From a checkpoint of a small transformer trained on Wikipedia: MLP 3072 GELU.
MLP neurons of a small language model. Each row is named by its layer, matrix (up: input weights) and neuron, and shows model dimensions 656-719. Each number is 50 + 10 x the weight over its row's rms, rounded and kept within 0 to 99.
Before each neuron's rows, "fires in" lists the words (lower case) most often at its 100 highest values on Wikipedia text that the model never trained on; "fires on" lists the tokens most often at its 100 highest values on Wikipedia text that the model never trained on.

fires in: "on", "off", "up"
fires on: " on", " off", " up", " Cap", " back", " On"
L5.up2860:52 49 32 48 55 48 28 51 50 57 50 41 36 38 51 44 63 52 61 59 55 48 53 62 36 34 40 41 42 50 47 59 50 58 26 62 49 40 50 60 36 57 53 41 51 57 50 48 63 34 28 58 48 46 50 51 57 40 35 20 45 51 36 68

fires in: "in", "had"
fires on: " in", " In", "In", "in", " had"
L5.up1117:51 46 61 48 46 54 36 61 49 54 58 52 54 50 58 38 44 49 46 37 43 53 44 38 38 39 45 53 35 47 41 44 50 27 53 41 44 59 37 45 67 50 45 36 60 61 67 42 68 50 53 39 45 58 36 56 32 58 40 51 77 61 65 45

fires in: "a"
fires on: " a", "a"
L5.up2317:50 37 47 57 47 52 43 49 43 45 57 49 64 49 57 60 64 50 58 42 40 60 51 41 45 44 33 35 58 54 54 53 56 46 52 60 52 59 54 68 47 42 61 35 57 28 40 56 33 50 48 47 59 39 53 35 51 53 33 43 52 51 33 47

fires in: "in"
fires on: " In", " in", "In"
L5.up1929:64 61 49 37 50 34 37 52 54 36 60 68 36 48 54 54 46 39 54 58 49 35 62 59 70 55 42 51 70 68 40 47 52 36 34 60 49 71 54 40 54 40 45 30 55 52 56 37 50 39 46 46 54 56 60 60 41 33 48 47 46 60 55 73

fires in: "an"
fires on: " an"
L5.up351:59 48 57 38 40 52 39 46 64 46 44 37 37 52 39 44 59 45 35 49 39 53 52 69 54 71 49 44 65 47 47 60 60 62 55 42 51 44 60 56 57 62 52 42 43 28 56 53 39 54 61 44 38 51 44 72 48 70 68 58 65 27 55 54

fires in: "an"
fires on: " an"
L5.up693:43 49 42 47 33 40 44 27 62 50 33 42 41 58 38 46 62 43 59 47 43 46 37 58 60 54 45 36 52 57 51 62 49 40 35 57 44 66 58 53 56 59 37 74 35 42 49 38 41 37 57 59 63 50 51 66 45 52 78 48 47 42 61 61

fires in: "to", "at", "on", "and", "for"
fires on: " to", " at", " on", " and", " for"
L5.up1833:44 69 50 56 48 46 60 41 55 54 53 59 54 49 46 61 51 62 45 33 55 65 52 59 38 67 78 37 28 41 50 51 34 32 52 48 41 27 61 57 50 66 67 41 49 59 66 63 44 49 52 55 56 54 44 50 64 51 48 55 43 46 53 48

fires in: "and", "of", "in", "then", "to", "before"
fires on: " and", " of", " in", " then", " to", " before"
L5.up2419:48 35 42 35 45 57 40 59 42 49 48 52 44 63 63 70 51 66 43 50 46 40 52 73 54 57 58 59 51 81 49 55 46 48 60 42 64 35 45 42 59 48 58 57 46 43 50 50 46 44 37 54 38 60 51 54 56 60 37 56 42 41 58 57

fires in: "and", "has", "served", "to", "have", "be"
fires on: " and", " has", " served", " to", " have", " be"
L5.up508:54 46 35 35 55 58 49 51 56 59 46 41 48 55 42 56 31 36 55 59 44 43 76 56 58 45 55 44 59 47 37 47 29 49 47 33 51 57 55 52 70 63 49 48 52 43 43 57 32 52 50 59 64 42 66 58 51 61 36 53 53 46 60 45

fires in: "of", "for", "in", "as"
fires on: " of", " for", " in", "ing", " on", " as"
L5.up22:30 36 45 63 56 45 45 53 54 50 42 32 30 38 48 53 53 60 54 68 50 50 39 60 42 47 39 46 62 53 47 51 65 38 52 51 51 54 43 51 64 55 63 45 65 46 47 37 51 51 34 43 44 43 45 53 55 43 39 54 51 48 54 51

fires in: "a", "everybody", "59"
fires on: " a", "A", " Every", "5"
L5.up240:52 34 31 59 55 64 64 31 39 50 53 50 59 49 50 38 57 49 53 42 57 54 38 53 38 47 47 59 48 57 42 50 59 60 63 44 53 50 58 68 56 47 68 36 43 54 48 60 45 61 44 58 45 51 48 40 36 41 44 56 49 48 57 57

fires in: "on"
fires on: " on", " On"
L5.up2138:42 42 37 42 39 55 57 56 59 72 38 54 51 54 54 54 56 56 52 47 55 67 58 58 43 59 53 53 45 53 51 45 49 58 41 55 52 41 39 51 48 65 55 42 35 53 44 38 46 46 35 49 60 42 44 43 50 54 31 61 43 58 38 51

fires in: "on", "in", "the", "100", "public"
fires on: " in", " on", " On", "On", " the", "0"
L5.up1866:37 65 54 42 63 48 53 64 61 50 44 31 47 54 40 55 68 56 53 59 71 43 49 58 53 36 42 41 51 57 45 45 50 41 37 55 58 56 42 35 39 65 56 54 53 45 53 40 50 31 40 53 64 53 35 38 39 51 41 54 46 47 55 62

fires in: "an", "anson"
fires on: " an", " An"
L5.up364:59 55 62 40 35 56 25 44 53 56 44 40 34 53 49 65 66 48 54 52 39 55 55 45 72 67 53 35 53 47 57 58 57 54 55 39 51 63 50 43 48 51 50 51 37 48 34 47 43 36 30 45 60 55 58 57 50 50 86 44 45 30 69 41